Weights of a small GPT-style language model, trained from scratch on English Wikipedia.
Size: MLP 1536 GeGLU, 71.6M parameters.
Training: a variant of Adam for these matrices, 573M tokens, 4368 steps.
MLP neurons of a small language model. Each row is named by its layer, matrix (gate and up: input weights; down: output weights) and neuron, and shows model dimensions 448-511. Each number is 128 + 32 x the weight over its row's rms, rounded and kept within 0 to 255. A neuron's up and down rows have the sign that makes its largest values positive.
Before each neuron's rows, "fires after" lists the tokens most often just before its 100 highest values on Wikipedia text that the model never trained on.

fires after: "\n", ")\n", " |", "."
L7.gate45 [ 93 134 133 109 102  67  78 107  83  85 132  87 140 129 149 141 178 120 115 168  75 138 159  73  78  83 144 159 162 111 117 126  71 132 122 184 124 167 120 127 125 121 111 143  81 108 104 104 131 126 153  58 144  75 112 118 102 132 134 126 118 168 172 143]
L7.up45 [111 138 173 122  79 116 116  88 138 120 112 112 161 140 110 123 175 139 120 135 125 133 101 186  75  44 107  91 144 138 124 145 140 187 110 177 188 153 124 121 131  99 115 121 119 118 157 159 155 136 101 168 119  93 113  70 117 118 102  91 113 129 154 174]
L7.down45 [151 124  92  75  87  93 104 130 126 108  98 145  95 167 114 162 132 129 199 245 110 127 135  97 150 108 144 128 135 129 134 107 108 175 109 158 135 147 146 110 125 122  75 116 157 139  66  85 110 120 132 122 104  95 117  46  94 141 140 118 151 161 156 111]

fires after: " ", " c", " the", "19", "C"
L2.gate719 [103 135  45 140  94  72 114 139 156 134 158 168 186 164  88 100 119 138  84 130 124 177 152 171  77 131 119 146  93 146 113 149  92 193 123 106 151  87 116 144  92 117 146 101  97 177  65 123  70 126  87 130 221 150 148 172 123  81 117 146 142 112 104 122]
L2.up719 [ 75 150 126 116 114 114 112 197  99  77 147 102 125  62  89 133 162  94 145 167  84 174 249 121 115 150 129  87 177 143  70 165 124 131 107 113 161 109 117 162  57 118 146 146 178 153 131 116 195  94 166 158 187 119 118 154 126 148 128 113 148 126  92 161]
L2.down719 [187 167 159 183 107 109 161 171  72 116  67  84  31 114 135 112 170 104 158  91 155  87  72 190 100 151 167  76 153  91 136 135 168 106  88 151 125  83  51 104 132 126 164  82  97 158 121 133 177 153 135 120 119  56 131 135 120 113 129 100 111 152 172 122]

fires after: " (", " ", " \"", "("
L2.gate618 [109  88 110  86  91 186 109 116 147 142 131 168 170 135 125 145 107 143 102 136 168 179 126 155 152 108 103  98  89 140  74  69  46 206 126  85 166  90 156 185  86 172 183 129 157 101 121 155 140 100 161 130 125 192 132  70 161 138 153 152 158  90 157  63]
L2.up618 [105 129 157 170 180 124 150 153 155 141 131 144  70 130 157 167 166 144  86 101  41 194 143 177 148 132 108 100 154 102  91 116  87 106 101 182 142 133  97 119 123 108 118 175 136 149 201 163 205 173 160  99 127 165 161  63 111 101  80 124 122 114 131 130]
L2.down618 [ 98 137 132 146 159 105 177 165 119 225 156 106 113 106 124  95  88 144  74  86 190  93 152  87 136 162 154 113 163 121 135 105 138 155  64 149 146 182 166  87 190 125 213 100 151 149  96 121 157  97 187  88 114 129 112  73 136 101 155 101 147 143 130 175]

fires after: " in", " ", " of", ","
L2.gate1065 [133 152  71 139 131 129  84 130 145 144 113 130 115 162 146 137 110 123  97 181 105 115 139  76 161  92 127  79 122 155  97 111 160 147  63  98 119 160 133 147 157 110 132 104 137  88 133 162 161 154 148 126 126 123  75 182  68 137 150  73 131 126 179 129]
L2.up1065 [152 105 122 117 116 134 126 138 164 178 118 139 130 147 139 141  88 194 148 114 129  84 165 130 134 161 174 102 109 145 175 111 171 103  61 161 110 112 203  75 140  81 168  64  99 133 134  74 132  37 161 138 146 106 158 100 114  93 174 164 149 129 142 127]
L2.down1065 [146  88 139 197 147  82 139  87 131 121  78 184 155 116 133 123 120 117 110 111  69 114 112 159 172 123 133  31  93 104 137 106 153 137 185  74 168 141  78 138 156 188 188 144 122  75 163 156 142 145 133 176 158 150 147 152 130 182 128 114 141  98 147 142]

fires after: " ", " |", "–", " N", " ("
L5.gate627 [179 143  81  95 116 115 114 124  57 185 140 152 118 143 143 119 101 132 156 198 116 149  86  80  98 170 139  87 131 145  97 107 187 135 147 125 101 108 167  93 100 124  97 107  89 166  73 147 148 111 166 137 137 132  91 124 143 112 120 153 126 151 147  91]
L5.up627 [201 100  84 108 145 199 121 123  95 124 157 105 139 175  79 151 117 171 101  89 158 164 196 126 142 107 141 125 145 137 101 130 104 158 115 145 111 135 129 133 130 107 148 141 137 161 101 122 186 122  97 125 152 146 185  60 152 118 139  68 135 133 116 170]
L5.down627 [106  94 125 138 117 149 130 159 154 109 146 128 117 114 141  97 100  51 111 172 108 136 171 152 109 125  74 197 127 144 172 164 107 138  64 115  86 132 107 116  58  87 183 118 145 124 146  94  94 101 150  94 126  68 152 107 168 178 153 157  84 220 150 117]

fires after: " ", ",", "|", " |", " March", " April"
L2.gate84 [113 179 164 102 117 157 158 135 134 114 103 139 185  95 152  82 203 135 133 139 126 161 119 147 100  99  75  80  72 119 127 126 179 165 128  82 114 117  91  85 146 117  90 125 102 120 121 168 123 111 168 107 163 133  96 152 109 180 194 166  67 124 134 160]
L2.up84 [149  81  71 109 121 101  98 114 118 148  92  91 162 159 140 107 116 158 112 101 117  79 120 154 136 161  79 101 123 125 121 162 131 137 117 160 169 116 157  98  89  57 139 158  73 142 141 114 160 112 150 183 159 119 129 149 141 130 156 219  78 131 103 137]
L2.down84 [145  50 142 149 100 128  75 154 102 101 113 116 127  96 137 134 111 150 147 160 110 151 152 148 119  83 138 125  93 121 123 133  78 110 145 110 168 117 161  84 138 117 109  92 199 117 148 108 169 112  90 148 171 158 114 106  40 136 139 164 134 125  87 119]

fires after: ",", ".", ":", " "
L2.gate940 [118 123 137 117  66 145 123 147  93 114 129 184 125 121  96  89 120 195  56  15  25 134 199 113 108 113 121 117 196 187 130 189 119 152 142 150 123 131 113  85 193  90 159 171  99 141 100  71 124  63  99 137 100  95 117 105 138 131  79 123  91  86 129 145]
L2.up940 [118  99  97 137 137 120 106 119 105 146  91 102 167  64 153 136 144 107 116 134  85 149 103 184 104  70 124 164 136 184  69 125 110 118 108 143 130 159 132 128 150 182  89 104 133 152 143 112  92  50  66 104 154 158 179 180 176 132  83 140 164 175  54 155]
L2.down940 [157 147 165  99  95 177 141 146 176 146 102 146 117 132 138  98 141 139 107  96  60 114 128 135 158  93 142  94 136 128 154  78 115 168 189 119 156 180 151 130  99 130 144 170 146 117 129  98  91 120 169 187 136 220 111 135  64 113 135 104 104 146 152 126]

fires after: " ", " |", ","
L5.gate110 [133  84  97  91 103  92 120 117 125 185 112  56 119 112 140 165 153 139 192 113 167 124 125 132  97 160 188 102  63 113 112 130 140 129 170 113  76 101 144 135 139 165 118  80 156 187 116 160 117 116 143 124 108  65 123  96 106  71 121 149 154 162 105 143]
L5.up110 [134  82 180 154 107 109 177  76 120 221 115 117 143 151 117 163 120 130 103 116 160 160 101 131 104 148 115  66 101 124  54  77 109 176 114 105 197 119  97 156 193 183 125 191 130 157  76 118 109 136 111  85 141  90 123  96 168 150 124 127 124 180 180 121]
L5.down110 [129  87 132  97 118 140  96 110 142 167 165  58 164 153 173 138 164 137 150 141 173 207  76 140  70 118  90 136 192  99 119 205 116 106  90  96 115 128 174 164 124 143  89 151  86  98 159 129  12 116 152 126 157 125 131 139 177 147 111 187 143 126 178 183]

fires after: " |", ";", "|"
L5.gate753 [179  93 164  97 129 123 174 117  93 129  64 118 171  49  82 116  78 184  97 143 104 147 112 179 165  40 149 107 122 162 130 170 126  95 110  79 127 119 113 157  95  88  93  74 128 126 143 145 151 128 132 145  92 122 141 179 134 112 155  82  81  77 133 112]
L5.up753 [162 143  81 107 129 114  54 122 124 120 143 171 119 184 168 141 154 159  90  89  92 188  96 120 154 137  93  98 134 117 133  75 111 175  94  90  84 121 139 122 147  93  90 133 140 133  86  86 151 121 147 110 114 123  89 136 112 171  95 125 111 150 152 120]
L5.down753 [168 100 150 121 107 136 143  52 160 105 197 124  98 123 204 168 147 148 143  95 135 169 159 139 164 113 118 137 107 111 129 107 138 128 125 103 134 108 143 111 127 116 109 121 164  99 124 150 190  69 167 118 140 148  31 111 144 119 108 128 160 139  74 149]

fires after: " ", ",", " −", " +", ":"
L2.gate374 [111 135 102 109  61 178 106  81 130 198 103 163 179 138 107 130 120 167  74 125 185 124 113 110 163 144 114 131 148 143 128 195 144 109 120 110 147 175 176 151  66 126 100 104 105 138 117  87 139  95 114 126  57  97 148 111 152 141 142 162 131  74 123 135]
L2.up374 [172 110 170 102 136 130 123 153 142  55 140 161 113 122 129 189 139 109  91  93 121 168  98 117 111  77 133 129  80 132  53  98 128 101 160 131 106 157  93 155 116 112  80  92 131 104 134 117 140 146 100 147 165 127 195 150 139 107  85 117 157 131 150 151]
L2.down374 [143 167 129 138 128 124 139 188 128  52 105  93 150 133 117 123 141 101 128  90  72  82 117 133 123 187  87 140 122 159  81 118 135 115 107 127 139  80 110 134 113  91 114 159 119 132 164  90 101 168 133  79 127 174 149 143 168 135 145  71 132 107 160 165]

fires after: ",", " |", ":", ";", "-", " of"
L2.gate1168 [ 79 122  79 155 133  54  53 115  88 118 141 113 116 216  83 127  98 131 153 100 183  95 140  98  92 120 168 128 167 109 113 163 125 148 106 140  82  99 109 131 165  88  90 139 116 143  36 128 135 101 133 132 100 132 119 113 123 107 134 217 184 150 135 139]
L2.up1168 [168 135  82 163 168 122 116 109 144  99 119 121 143  93 163 182 145  87 135 146  99 174 153 132 160 156 152 153 188 149 159  96  93 112 129  92 208 145 157 140 118 156 206 119 129 123 102 113 133 107 221 138  68 160 114 112 164  94 106 137  72 115 140 117]
L2.down1168 [144 119 157 111  92 133 132 153 124 128 120 170 121 142 139 131 177  86 147 108 100 144 157 137 128  77 141  99 104 136 147 147 115 202 108  87  76 132 148 126 113 105 172  84 158 105  75 118 190 140 157 117  98 129 102 184 113 115 171 143 133  81  86 146]

fires after: " |", "\n", ")\n", "):", " "
L2.gate147 [132 167 130 115 168 112 105 159 131 110 117 149 152  90  79 192 158 153 118 105 130 103 129 150 162 108 111  69 163 133 100 167  96 149 181  86 146 130 185 132  91 140 155 203  80 135  94 159 161 150 158 137 170 124 112 151  34 168  96 154 143 181 105 138]
L2.up147 [120 109 177 146 119 134 139 135 155 140 140 151  94 118 128 214 116  82 137 128  92 111  62 123  91 134 150  98 161 119 138 158 125 126 118 106 150 164 119 155 115 161  77 142 156 149 159 139 162 125 165  97 109  72 138 108 102 160  96  90 124 152 140 113]
L2.down147 [146 138  73 128  64 115 117 107 143  76 131 134  82 140  96 113 140  32 147 153 152 128 182 115 148 110 103 101 190 128 105 127 127 149 149 156  44 132  53 160 188 126 136 144 163 107  77 124 155 144 116 125 145 103 197 101 192  83 103  62 108 142 105 169]

fires after: " ", ",", "19"
L2.gate964 [ 92 159  91  97  69 107  65  60 137  88 115 113 140  71 144  95  84 154 178 116 113 121 159 108 116 151 122 143 131 105 133 170 109 134 141 100  77  93 126 128 110 128 138 151 134 127 179 109 130  86 107 105  91 143  52 128 130 111 138 126 144  89  44 114]
L2.up964 [111 116 166 143 151 184  91 188 175 129 155 101 152 125 112 154 110 130 162 176 135 169 171 103  92 130 112 127 116 102 163 114 169 147  71 109 187  74 154 122 122 126  84 172 188 126 142 159  86  68 173 112 127 109 161 154 102 142  89 115 126 128 117  72]
L2.down964 [ 84 101 168 123 182 103 148 126 147 146 186 128 149  89 165 169 163 127 185 105 145 195 163  97 176 112 134 174 176 104 162 158  97 145 104 130 156  81 168 125 113 121 138  75 139 134 143 113 121 165 163 132 145 108 138 153 136 106 142 118 129 155  98  79]

fires after: " |", " /", "-", "|", "″E", " "
L5.gate704 [ 90 114 111  85 113 155 122 105 113 144 126 125 138  83 187  91 134  51 104  83 122  91 139  81 153 121 146 129 133 145 110 112 143 139 106 153  93 165  73  99 113 126  88 125 133 134 167 140 149  93 140 158 132  71 147 162 151 134 168  89  95 193 126 157]
L5.up704 [ 81 156 120 150 151 149 123 160  97  93 112 150 113 159 178  85 145  82 113 147 109 146 154 125 100 170 124  74 111 141 126  61 103  96 154 140  79 107  99  38 175 118  94 128 130 109 114  92 104 110 166 146  82 121 112 105 160 157 103 168 123 109 127 171]
L5.down704 [113 120 104 177 119 148  99 175 110 115 156  57 132 111 139 161 131 155 121 138 152 166 120 138 105  76  90 119 156 143 135 123 172 154 167  64 220 144 129 157  96 137 129 217 131 147 105 155  98  78 140 113 121 116 130  63 152 143 151 147 107 151 105 131]

fires after: " ", " the", ";", " in", " League"
L2.gate1020 [160 120 142  99 109 135 169 161 152 161 125 139 178  84 121 143 118 155 119 141 114 174 151 129 138 114 110 139 102 101 104 107 146 165 153 135 171  51 127  97 140  63 101  98 188 149 109 126 134 112 117 159  88 147 128  78 125 101 148  82 147 135 115 168]
L2.up1020 [147 103 150 121 122 166 129 170 132 103  88 197 125 163 161 104 206  97 141 163 121 133  97 171 133 183  94 136 179  94 208 105 147 160 175 153 179 184 117  88 115 116  87  76 146  88 149 122 140 130 134 155 125 108 104  66 133 140 100 146 103 133  67 127]
L2.down1020 [ 93  98  84 159  92 112 155 127 120 122  77 121 112 130  91 118  88 136 130 166  79  85 137  92 100 177 107 151 152 123 172 146  57  86 160 118  97 129 109 108 128 118 118 120 129 112 154 134 117 181 112 141 109 120 126 181 184  97  91  96  82 163  98 138]

fires after: " the", " The", " This"
L5.gate264 [135 123  60 143  97 100 173  98 117 141  97 195 104 117  84  82  92  76 102 126  97  79 127 123  96  87 117  94  98 148 211 117  94 157 150 109  74 135 174 136 190  72 125 101 150 184  75 156 103 128 132 169 111 136 122 176 126  85 166  64 119 157 137 173]
L5.up264 [ 91 103  89 126 136 136 180 128  80 160 113  99  52 196 152 112 166  73 131 173 146 164 141 144 155 180 119 119  88 108 137 104 147 151 151  88 135  90  72 113 194  79 148  98  90 146 161 108 104 133 153 135 105  94 146 118 126 137  84 170 147 176 155 134]
L5.down264 [ 67 151 166 152 181 112 169 103 139 126 149  72 162 142 143 107 145 132 114  91 147 172 108 111 113 172  94 165 138 145 100  92 157 180 103 161 156 127 155 120  98  58 132  77 118 166 156  82 141 120 146 114  90  86 157  60 150 117 165 116  97 147 123  77]

fires after: ".", ",", " and", " while", ";"
L5.gate1265 [ 90  65 165 178 127 149  75 125 107 175 107  88  95 148  87 171  89 155 152 103 106  88 144 169 207 135 143 136 112 164  50 152 154 118 143 104 121 152  89 195 161 176 125  92 125 110 151  90 162  58 126 146 106 138 176 151 145 153 145 100 122 145 121 168]
L5.up1265 [ 86  70 140 136 156  88 178  75 134 139 119 159 120 138 135 109 119 138  87 118  63 137 143 132 128 179  63 119 116 156 145 118 155 169 143  96 110  79  81 157  96  66  74  97 120 133 116 162 116 127 135 158 106 111 112 158  57 110 108 140 139 113 157 167]
L5.down1265 [113 120 133 133 168 125 119 128 151 154  87  97  75  68 107  90 134  91 138 146 160  86 134 139 128 135 111 117 105 140 155 127  82 178 106 176  95  99 162 207 121 132 143  67  86 104 107 111 131  87  96 118  93  95 133 157 146  96  96 104 109  91 140 225]

fires after: " ", " (", ",", ".", " +", " −"
L2.gate313 [115  95 103 102  39 152  84 186 124 168  96 140 155 127 122 102 114 169 121  97 117 108 130  88  94 136  92  62 145 185 122 143 145 172  78 158 156 128 185 112  87 148 118 123  86 180  79 100 154 115 137 117  69 161 101 141 195 110 159 141 118  68 114 114]
L2.up313 [ 88 127 119 115 116 149 129 146 148 128 112 155 162 132 127  50 146 119 123 137  62 156 126 137  65  63 117 133  78  61 111 114 139 132 107 136 153 106 180  84 131 146 121 123 134 153 116  92 119 141 128 111 141  98 129 162 154 120 111 199 119 126 117 115]
L2.down313 [156  91  85  79 133 140 115 177  65  93 154 109 106 129 104 143 127 107 132  95 165 134 119  93  62 127 149 154  70 109 109  71 137  96 135 113 122 120 120  83 175 212 117 212 173 128 117 145 145 159 157 109 139  86 138 127  98 163 175 199 127 171 187 107]

fires after: ",", " (", ":", " the", "|", " |"
L2.gate1170 [150  71 114 138  56 136  85 122 173 128  83 198 163  98 151 114  84 118  47 173  98 110 125 153 128 159  53  78 150 144 117 106 122 128  86 101 164 156 136 143 166 110 106 168 133  71 155 182 142  68 143 193 121 101 138 176 142 145  79 158  90 141 127 143]
L2.up1170 [111 174 105 166 114  77  96  79 167 183 117 200 144  68 101  41 145 132 134  98 126  60 137 132 167 114  85 114 191 143  99 151 128 159 225  62 118 134 171 152 172 127 115 150 134  96 181 151 148 111 177 122 168 148 177  91 116 109 162 109  89 147  96 132]
L2.down1170 [129  94 138  63  89 161 139 166 107 107 134 101  98 146 119  95  95 157  83 211 115 162 125 119  75  94 125 125 136 120 108 133 138  92 119 116 180 138 144 115 168 124 147 137 177  74 205 121 143 107 161 148 112 147 176 152 157 145 102 128 112  91  67 114]

fires after: ","
L2.gate321 [170 133 154 141 115  97 101 101 110 113 133  94 121 131 106  90  48 147 100 120 148 127 181 152 163 119 133 111 128 125 153 118 164 135 143 132 104 164 109 111 146  90 118 159  59 123 116 109 147  73 168 124 108 102 115 161 156 110 150 119  99 129 108 168]
L2.up321 [126  70 104 142 132 105 154  97 189  83 149  85 170 161 149 115 145 106 103  81  96 155 195 131  91 158 113 174  92 106 191 143 125 142 143 110 191 108 143 127 146  81 170 143 100 112 213 116 155 113 188 128 146 101 120 123  69 137  99  93 151 125  63 113]
L2.down321 [ 79 158 134 118 177  83 160 146 114  69  69 189  93  76 135 121 121 109  95 126  94 187 132 166 146  95 194 115 151 192 168 147 102 176 194 148  67  67 134  96  74 125 116 162 129 115 122 100 131 139 132 123 168  99 127 149 136  79 102 131 113 104 131  77]

fires after: " ", " |", "\n", " Ga"
L5.gate649 [143 145 142 139 146 131 131 104 143 137 131 185 169 162 139  95 135 137 151 105  90 123 121 128 169 121 177  99  52 145 113  99 157 171 127 158  88 170 113 146 136 136  90  71 155  93  89 153 154 128 119  94 110  75 124 155 130 136 140 106 149 120  77 101]
L5.up649 [112 106 146 170 160 106 153 149 145 122 122 130 145 132 190 126 112 145  72 133 147 113 196  90 102 158 191 152 157  94  92  73 119 108 138 182 104 173 140 135 140 122 136 103 126 127 109 171 168 167 162 157 113 160 103 101 146 151 137 146 105 105 146 123]
L5.down649 [ 85 117 106  99 134 165 120  72 122 132 152  88 130  67 122 117  76 117 102 105 100 143 162 140  96 145 124 154 192 135 114 121 129 134 206  95 128 150 125 137 179 133 141 194 120  88  79 110 159 129  94  63 122 127 178 131 108 140 100 192 113  74 134 157]

fires after: " the", " The", "The", "|"
L2.gate1399 [137 129  48  74 174 154 160  69  96 108 170  73 133  93 155  79 114 103 136  89 133  88 151 145 172  80 169 133 159 134 100 112 124 135 135  79  85 197  85 128 166 125 130 164 127 105  97 151  98 157 133 127 218 168 133 136 142 125 134  78 108 158  26 168]
L2.up1399 [138  84 165 111 103 110 152 118 108 149 124 102 115 161 138 136 184 136 121 120 151 126 103 146 117 114 156 141 117 127 122 128 145  99 197 146 150 143  83 132 124 121 113 117 139 147 122  87  86 110  83 125 143 109 142 126 118 122 177 124 153 153 144 161]
L2.down1399 [136 132 234 113 129 128 145 117  76 115 184 121 168 139 161 154 146 113 187 129 109 130 129  62 106 108 153 122 168 121 165 135 140 131 129 176 102 179 134 141 163 179 176 177 194 137 130 164 141  88 135 118 118  94 104  76 118  79 143  87 104 131 110  94]

fires after: " /", "\n", " ", " //", " (", "2"
L2.gate888 [170 132 149 129 103  65  61 114  91 107  81 156 125  71 105 133 128 110 123  76  85 166 131 188 135 142 157  77 126 141 112 144  73 182 107 140 147 127 172 124 166 142 153 144 134  78 134 152 185 181 166 128  93  78  87 180  78  85 119 157 134 120 116 119]
L2.up888 [165 101 157 166 111 148  77 129 119 181  87 155 162 166  94 124 117 150 125 138 181 130 120 129 137 125 128 169 115 125 110 156 160 139 149 125 130 152 177 108 136  97 146 197 139 150 123 156 138 144 150 145 120 156  95 140  85  47 115 128 127 119 111  52]
L2.down888 [124  92  92 113  93 153 152 158 169 123 162 156 127 138 115 130 163 148 168 136  63  96 142 133  84 150  90 154 188 118 178 135 110 129 108 153 160 129 122 100 184  99 158  62 136 200 127  90 129 146 105 140  94 167 128 124  92 151 169 118 156 177 143  87]

fires after: " ", ".", " (", "^", "^{", "°"
L2.gate691 [128 144 140  84 172 114  92 138  80 119  75  99  43 148  75 170 102 131 133 129 148 145 160 109  64 114  68 128 143 126  94 111 126  93 140 122 172 168  92 155 138  89  91 107 126  90 180 135 129 141 152 121  92 121  97  96  87 120 122 169 117  79  64 152]
L2.up691 [187 166 133  95 159 204  75 123  59 126 116 194 164 133  77 122 140 124 116 155 108  98 124  72 123  94 160 138  91 133 102  88 132 213 113 125 169  64  92 120  92 166 135  93 102 133 139 121 158 158  96 144 142 131 114 124 150  86 116 160  99 117 153 115]
L2.down691 [120 151 168 145  90 149 176 174 189 136 151 164 148 104  82  36 141 164 122 162 118 156 194 126 135 126 141 152 126 114 167 118 126 102 115  68 107 162 171 147 107 128 151 119 143 118 127  93 131 129 109 105 119 126 107 140 180 152 143 145 151 166 113 107]

fires after: " ", " the", ",", " |", " -"
L2.gate235 [102 156 120  99 140 133  71 172 129 161 130  95 126 119 171 118  81 150 183 173 109  93  94  51 148  95 100 125  76 114 149 163 213 106 101  50 164 138 140  77  78 138  92 117 144  90  82 138 144  84 171 122 103 168  70 140 115  46 150 126 157 167  88 130]
L2.up235 [111 149 149 126  92 142 171 116  89 156 101 113 137 112 114 154  97 162 126 144  92 151 104 118 129 146 123  80 157  75 195 191 156 152  79 107 118 168 121 111 167 143  91 149  88 100 126 118 130 114 176 119 135  84 159 135 160  85 111 132 109  92 128 111]
L2.down235 [107  68  91  84 169 120 148 183 119  72 143 152  96 133 152 143 115  82 175 136 139  49 125 129 118 116 115  92 118 125 173 133 121 129 167 135 122 146 100 134 134 147 119 179 169  99  66 169 137 100 131 118 170 129 132 130 150 168  94 105 153  97 106  88]

fires after: " (", ".", " ", "11", "14"
L2.gate833 [126 132 147 129  84 175 131 116 133  96 154 155 113 127 101 185  69 138  92 150 131 126 187 174 136 134 161 189  66 165  55 128 127 150 149 101 166 138 226 133 154 153 108 129 138 121 145 185 136 164 150 145  97 154 140 108 122 157 115 163 156 129 110 152]
L2.up833 [125 109 119 141 123 117 116 160 196 174 163  83 128 109 168 132 120 172  82 167 113 166 136 133 134 124 137 107 127 160  87 116 162 106 139 181  88 119 164 128  92 110 116 144  91 137 157 144 123 146 175 122 119 137 167 128 130 121 117 146 123 151 152  72]
L2.down833 [205 150 143  84  91 157 151 110 199 119  79 203 130  98 134 172 101  72 124 126 100 120  96 141 175 143 148 196 149 123 160 137 162 109 137  76 176 134 146 109 111 138 220  73 123 189 129 102 143 167 178 153 167 144 127 121 101 122 155 140 199  59 165 142]

fires after: " ", " the"
L2.gate867 [113 134 125 148  85  98  82 156 149 125 152 121  83 135 109 147 153 130  70 104 142 134 142 130 153 130 148 110  88  79 149 200 146 165  99 153 114  71 131 133  73  79 129  96  71 144 109 163 130  68 158 111 107 115 144 181 101 103 154 187  98 127  85 178]
L2.up867 [130 140 185 166  87 164 120  71 116 190 142 104  84 155 185 138 158 116  92 118 124 145 172 128 152 109 129 111 136 130  78 136 130 117 133 121 154 108  76 112  87 155 181 152  88 148 139 151 162 125 157 114 119  99 119 174 123 148 107 122  75 181 193  58]
L2.down867 [200 133 152 171 130 130 122 104 121 142 166 143  78 110 101 134  85  70 143  94 155 154 112 153 147 116 179 151 133  80 145  68 132 182 128 142 164 184 131  94 149 153 164 118 123 133 133 143 172 165  97 144 141 110 110  94 140 103  66  92  93 121 130 110]

fires after: "19", " ", "20", " the"
L2.gate807 [113 156 122  71  88 127  97 165 134 135 145 139 166 136  88  73 100 174 122 161 141 102 117 122  97 134 206 146 110 129 166 138  75 136 124 103 108 119 114 112  77 122  66 156 129 136 139 163 167 165 110 172 168 107  97 128 101 134  75 124 148 129 193 145]
L2.up807 [132  78  96 106 145 110 156 132  61 133 104 118 210 112  89  92 159 149 175 119 151 118 101  96 152  87  60 144 149 144  53 108 130 175 152 139 155 135 139 161 114 124 127 106 197  82 129 141 126 103 108  65 178 147 135 167 150 129 130 170 144 147  40  79]
L2.down807 [144  98  95 125 119 105 148 167 152  78  98 160 140 104  86 116 128 166 171  87 123 107 104 174 106 132 145  83 163  94 116 112 153  98  76 134 133 120 179 173 116 121  95 150 130 143 133 117 158  80 181 130 186 100 116 105  83 126 193  97 125  89 144 214]

fires after: " ", " (", " a"
L2.gate1099 [206 113 148 161  68 101  87 121 126 125 107  99 158  94 107 100   9 155 142 177 129 115 160 175  44 106 133 131  88 157 124 141 115 129 141 140 169 133 203 116  88 110  72 182  88 134  85 150 146  94 113 139 152 120 168 142 148 134 145 125 196 120  84 184]
L2.up1099 [157 153 129 133 118 125 101 164 159 117  71 103 104 156 119 159 127 155 130 112 119  94 108  51 115 140 125 120 109 135  32  73 134 145  56 153  92  73 136 162 140  87 172 147 101 182 140 108 115 132  90 195 154 174 141 133 176 108 112 182 144 122 104  62]
L2.down1099 [145 113 156  45 184 165 119 115 111 136 115 124 111 127 113 120 130  98  85  68 127 113 107 166 108  95  31 116 147 156 106 127 108 168 134 159 138 131 176 116  99 169 126 152 106 128 143  98 174 143 104  83 152  86 147 129 118 122 119 105 131 137 164 172]

fires after: " the", ".", " Sh", " |", " The", ":"
L5.gate1366 [128 137 104 129  90 142 106 126 162 120  76  41  94 117  73 121  67 143 115 103 174 102 117  99 106  91 133  96 146 116 136 189 129 147 129  57 110 196  98 161 161  97 125  78  95  73  61  88 108 135 110 133 148 128 108 134 114 162  92 135 120 187 116 130]
L5.up1366 [102 109 126 103 131 120 106 148 149 134 121 124  70 137 141 117 162 104 113 177 104 163 103 128 115 122 152  80 115 117  84 131 146  63 128 139 128 103 134  97 110 115 165 119 117  63 147 184 169 181 107 152 115  71 105 138 125 121 200 121 108 155  76 167]
L5.down1366 [118 126 172 157 125  81 114 179 133  66 134 172  85 149 189 128 213 107  50 174 123 150 156 130 129 141 210  85 149 175 152 114 120 102 118 117 111 139 111 141 161 152 126 183 228 139 146 149 150 179 114 133  95  93 100 138 127 120 152 130 160 140  99 106]

fires after: ",", " ("
L2.gate493 [ 97 143  90 137 120 121 133 134 150  93 142 164  91  70 158 117  88 107 159 139 161 133 172 108 100 103 128 121 140 126 102 150 126  96 123 185 122 101 186 108 130  36 115 131 138 159 150  91 156 104 135 154  84  47 127 197 122 121  85 108  58 129  98 116]
L2.up493 [104 160 152 148 108 104 150 146  84 123  98 128 181 150 198 138 125 116 124 113 127 134 142 154 130 131 167 185 195  94 109 117 135 169 152 160  95 125 121 146 186  77 184 197  84  91 103 117 130 117  79 151 193 143 118 123  98 128  93 122 145 142  41  73]
L2.down493 [103 111 107 144 150 162 181  92 114 127 117 159 109 103  95  72  79 121 167 159 125 142 182 137  81  88 131 111  93 100 207 112 161 151 203  84 114 112 152  84 123 153 171 136 129 125  93 171 143 120  79 108 149 110 105 120 104 126 131 107 145 111 192  92]

fires after: " the", " and"
L7.gate1001 [154 111 122  80 173 124 160 183 122  90 146 153 113 135 112 112 161 152 142 136 152  80 101 138 119 137  75 106  96 168  54 140 129 152 207  87 143 140 142 165  78 165  71 129 135 141 138 177 172 169 120 177 164 188 158  83 156  90 140 124  88 126 198 142]
L7.up1001 [165 107 105  71 166 118  82 140  98  68 101 104  95 179 176 138 108 111  99 110 107 184 190 168  94 117 119 163 127  64 154 131 123 133 123 118 116 123  95  45 143 135 148 125 134 164 183  79 139 168 137 122  97  84 140  91 148 126 131 187 104 127 105  89]
L7.down1001 [ 89 103  68 152  87  93 141 147 156 127 139 187 183  87 139 105 149 119 132 117  82 128 141 137  82 129 121 123 190 148 151  86 140 148 165 121 173 143 127 108 184 129  63  92 134 111 167 164 130 139 118 116 132  77  88  72 112 131 116 107 115 116  83 107]